config.toml
n_head = 2
d_mlp = 1536
attn_scale = 0.0884
bias = "all"
init_std_down = 0.0
lr = 0.00508
lr_mult_down = 2.0
schedule = "wsd"
batch_tokens = 262144
train_tokens = 899800000
MLP neurons of a small language model. Each row is named by its layer, matrix (down: output weights) and neuron, and shows model dimensions 128-191. Each number is 128 + 24 x the weight over its row's rms, rounded and kept within 0 to 255.
A block is one neuron, or neurons of one layer that tend to fire together. After each block is what it responds to, as a language model described it from the Wikipedia text at the highest values.

L5.down16 [112 136 123  70 129 123 127 122 120 134 123  91 127 136 122 142 163 119 126  90 119 132 143 125 146 121 101 162  99 124 150 153 136  94 109 140 166 127 155 140  91 135 163  85 133  83  90 139 133 144 130 128 144 147 169 142 122 175 132 114 107  94 140 135]
The word of after a head noun, strongest after event nouns like death of, defeat of, success of; also the of in offer.

L11.down672 [152 119 163 117 115 155 143 124  96 139  89 178 172 156 123 107 155  86 116 122 147  76 122  85 133  98 144 118 135 137 119 111 155 107 131  96 145 169 101 133 153  83  93 150 144 134 109 113  76 137 126 118 153  96 137 142 116 137 114  84 172 131 104 108]
L11.down1057 [178 121 139 117 107  94 136 117 119 110 123 111 118 175 110 164  90 120 158 140 115 119 134 140 115 125 112 110 132  87 169 130 158 117 104 136 113 135 100 144 146 133 109 133 130 176  88 131 152 117 115 100 118 128 136 111 141 139 110 164  91 155 124  90]
L11.down1081 [132 105 119  86 107 108 109 141 158 110  71  99 116 116 117  90  91  97 144 135 143 123 105 143 153 142 129 163 140 132 131 107 157 133 136 132 125 127 151 159  79 101 134  97 142 105  72 115 156 120 135 161 105  90  97 111  98 119 123 154 116 101 118 102]
L11.down1172 [159 133 158 143 122 140 109 113 147 110 107 155 166 148 152 154 131 116 111 137 124  68 118 132 133 126 146 155 143  98 183 119 168 136 112 107 130 116  85 140  96 145 142 104 108 148 105 163  99 120 122  95 130 163 152 125 116 105  78 117 118 118 131 133]
Short word-piece tokens inside a word split after a prefix like re-, de-, in-, an- in common words: res-or-ts, re-ce-ptor, inc-or-porated; also abbreviation dots in pen., p.m., F.C.

L15.down342 [130 146 141 135 117 134  99 120 148  91 154 136 106 173 132 162 118 131 133 144 156 133 127 152 120 124 131 118 154 117 123 144 133 168 140  90 140 151 143 161 134 115 150 126 134 132 105 159 139 145 151 157  67 137 121  82 130 131 149 132 171 108  64 154]
L15.down354 [173 138 106 149 182 147 107 140 129 132 118 131 121  53 135  80 146 108 134 101  77 122 163 124  82  91 150 119 133 125  90 138 144 116  98 147 142 125 139 164 107 121 126 167 119  78 117 128 120 156 132 152 132  93 121  91 160 155 109 132 122 151 123 148]
L15.down1215 [145 141 125 131  92  99 165 128 121 148 111 143  93 113 138 123 136 127 144 129 115 109 117 108 140  88  88 114 130 120 122 135  99 151 130 149 133 152 140 116 120  84 156 178 115 109 156 107 112 118 156  96  92 106 113  65 134 129  83 111 169 123 161 127]
L15.down1426 [100 116 125 122 130 136 120 167 110 102 147 154  91 151  99 150 116 119 123 183 145 167 123 157 146  99 108 141 154 104 147 145 134 126 139 104 120 121 146 113  86 138  84 149 128  67  86 142  99 126 171  97 124 116 128  73 134 113 133  98 132 129 114 131]
Fires mostly on the article an, or An/an opening a longer word (antique, any, Anniversary), plus some table/heading markup tokens.

L15.down172 [151 107 112 162 113 157 122 164 133 102 131 137 158 152  83 161 162 159 121 134 155 100 120  90 123 124 131 138 127 113 124 135 133 108 127  96 141 106 150  94  56 153 124 118 139  61 102 131 108 139 128 128 113 128  72 112 157 103 126  93  86 107 127 156]
L15.down181 [145  91 141 139 120 107 149 140 105 132 138 119 145 101 128 127  88 139 140 162 129 122 121 146 136 125 149 121 174 139 146 101  85 125  90  82 140 186 106 101 150 127 164 111 169 114  87 125 141 125 135  92 114 145 112 180 143 114 162 134 167 107 117 153]
L15.down1064 [129 138 130 158 149 127 132 138 120 122 114 131 101 126 157 106 118 130 133 153  52 148 133  97 165 172 129 120 138 151 110 125 161 109 101  84 171 105  85 128 117 150 143 117 100 113 110 132 149 145 149 119 115 111 133 115 126 127 140  97  73 139 142  99]
L15.down1129 [143  72 132 157 120 143  88 129  86 149 124 157 141 129 143 128 124 160 150 136 123 203 129 170 137 101 125 147  86 112 144 120 105  90 133 144 123 127 168 142 178 133 131 147 128 127 108 109 121 161 147 146 122 124 129  95 148 137 115 121  90 139 175 152]
Prepositions that come right before a date in narrative or biographical text, mostly "on" (born on, launched on), also "On", "from", "until", "between".

L5.down280 [164 127 151 112 131  97 111 127  92 134 104 121  96 113 133 127 138 134  95  82 126 145 174 128 140 181 145 137 105 118 131 145 123 106 149 103 108 179 165 135 133  76 139 122 155 115 160 122  91 132 133 112 119 137  72 172  83 140 112 115 114 141 112 137]
Fires on "on" after past verbs before a date or listing (opened on, added on, listed on), and on opening fragments of capitalized names (Qu, Ma-kin, Mc-E, K-ent).

L15.down88 [134 125 114 110 130 156 139 116 117 170 163 130 147 127 141 108 139  95 170 124 111 143 134 149 159 103 165  84 106 145 129 148 163 123 145 115 138 112  85  90  97 170 164  83 118 154 111 102 118 123  84 121  87 126 141 142 132 104 134 162 130 115 164 148]
L15.down320 [110 134 121 110 125 166 167 120 127 113 111 137 106 113 170 116 124 147  83 105  79 140 166 105 126 174 106 120 168 124 147 136 126 137 125 129 128 153 151 109 144 142 118 113 190 143 116 173 161  74 109 157 130 149 183 139 127 137 129 125  97  84 117 180]
L15.down456 [142 110 168 141 121 141 136 134 123 132 100 158 157 146 137 188 105  99  85 169  92 101 127 144  98 148 119 130 125 127 137 130 117 131 145 153  82  66 151 135 149  92 132  86 154 139 108 113 101 154 132  89 139 126 121 164 108  98 131  93 114 147 129 170]
L15.down673 [123 106 144 113 167 127 139 130 163  62 129 124 134 118 151 130 151 111 117 135 120 127 110  60 123 146 120 153 100  83 100 127 113 111 127 110 112 123  70  84 144 112 145 149 138 108 124 130 141 179 201 153  98  89 125 151 153 135 115 138 141 171 141 153]
Mostly the preposition "of" after quantifiers and nouns (one of, most of, part of), plus "of" opening off, often, offer.

L5.down199 [114 137 112 154 104 143 139 154 129 120 102 155 193 102 130 183 144  98 116 159 124 155 140 123 128 112 125 144 102 118 135  77  88 133 121 125 132 129 102 126 165 129 130 108 122  95 145 150 166 157 155 155 145 110 139 111 124 118 146  68 136 162 114 100]
Mostly the article an/An, including as the first piece of Angeles or Anfield, plus determiners and adjectives like some, most, only, full, main.

L11.down282 [123 113 163 120 111 143 126 130 123 117 150 105 160 119 134 106 110 138 111 107 106 152 150  76  94 123 124 131 168 121 141 160 118 140 166 167 111  85 131 177 192  88 155 152 156 153 107 141 106 152 142 138 149 137 109  84 135 143 152 123 136 161 120 103]
L11.down292 [134 136 129 129 122 177 164 130  92 128  99 122 121 116  90 147 160 138 202 142 183 120 146 106 134 129 151 154 123 127 144 112 125 167 124  98 142 159 117  96 120 139 123 100 133 135 144 112 146 111 110 157 108  97 145 110 136  97  96 117 114 106 127 185]
L11.down651 [172 121 114  96 133 120 144 135 146 102 128  98 106 128 127 165 126 138 138 158 116 125 123 112 102 120 111 149 175 101 183 182 135 138 112 135 119 122  90 162 102 106 146 123 111 112 128 137 106 122 114 151 129  86 109  85 126 142 100 161  88 120 120 158]
L11.down1291 [142 141 122 109 103 145 122 172  78 106 100 156 114  97 143 129  79  89 116 112 109 133 128 116 128 157 110 106 156 149 103 131 113 145 141 126 141 148  74 161 109  97 125  99 140 130  66 156 139 130 164 127  83 119 151 124 146 155 115 151 127 139 126 192]
Day-of-month numbers in dates, after a month name or "on"/"born", e.g. August 24, on 25 May, born 17 March; weakly also table row numbers.

L11.down283 [122 114 146 141 102 111 105 130 133 131 137  95 132 105 110 133 146 124 140 128 115  84 130 124  91 133 140 149 137  78 164 170 155 135 117 178 131 155  99 128 117 168 106 140 182 140 133 135  89  97 114 151 151 154 141 126 116 164 132 106 147 123 148 122]
L11.down555 [ 96 118 151 118 161 126 103 156 116  94 176 118 152 125 117 138 137 118  95 176 133 149 113 143 112  86 136 150 165 121 157 143 149  64 141  85 106 121 134 158 129 139 121 127 131 132 114 119  97 105  94 192 116 123  92 130 134 126 158 118 146 139 102 123]
L11.down691 [137 146 139 127 109 166 128 137 128 144 141 136  85 128 118  75 139  92 129 175 124 122 140 149 140 153 157 111 150 116 152 104 176 173 119 121 119 134 137 120 172 141 120 124 110 162 137 108 133 118 119 135 148 151 113 171  88 119 115 115 167 100 153 112]
L11.down717 [ 90  95  90 123 161 118 129 113 118 118 172 137 105 102 144 114 156 130 138  92 165 152 124  88 159 139 147 181 135 153 141 125 155 145 106 129 153  77 117 148 130 198 144 154 120 136 111 159 109 152 116 154 120 115 108 135 141 135 124 136  99 145 129 100]
Mostly " in" opening a time or place phrase after a noun, verb or comma (in 2020, in Europe), sometimes as a word start (indicated); rarely on/to/at.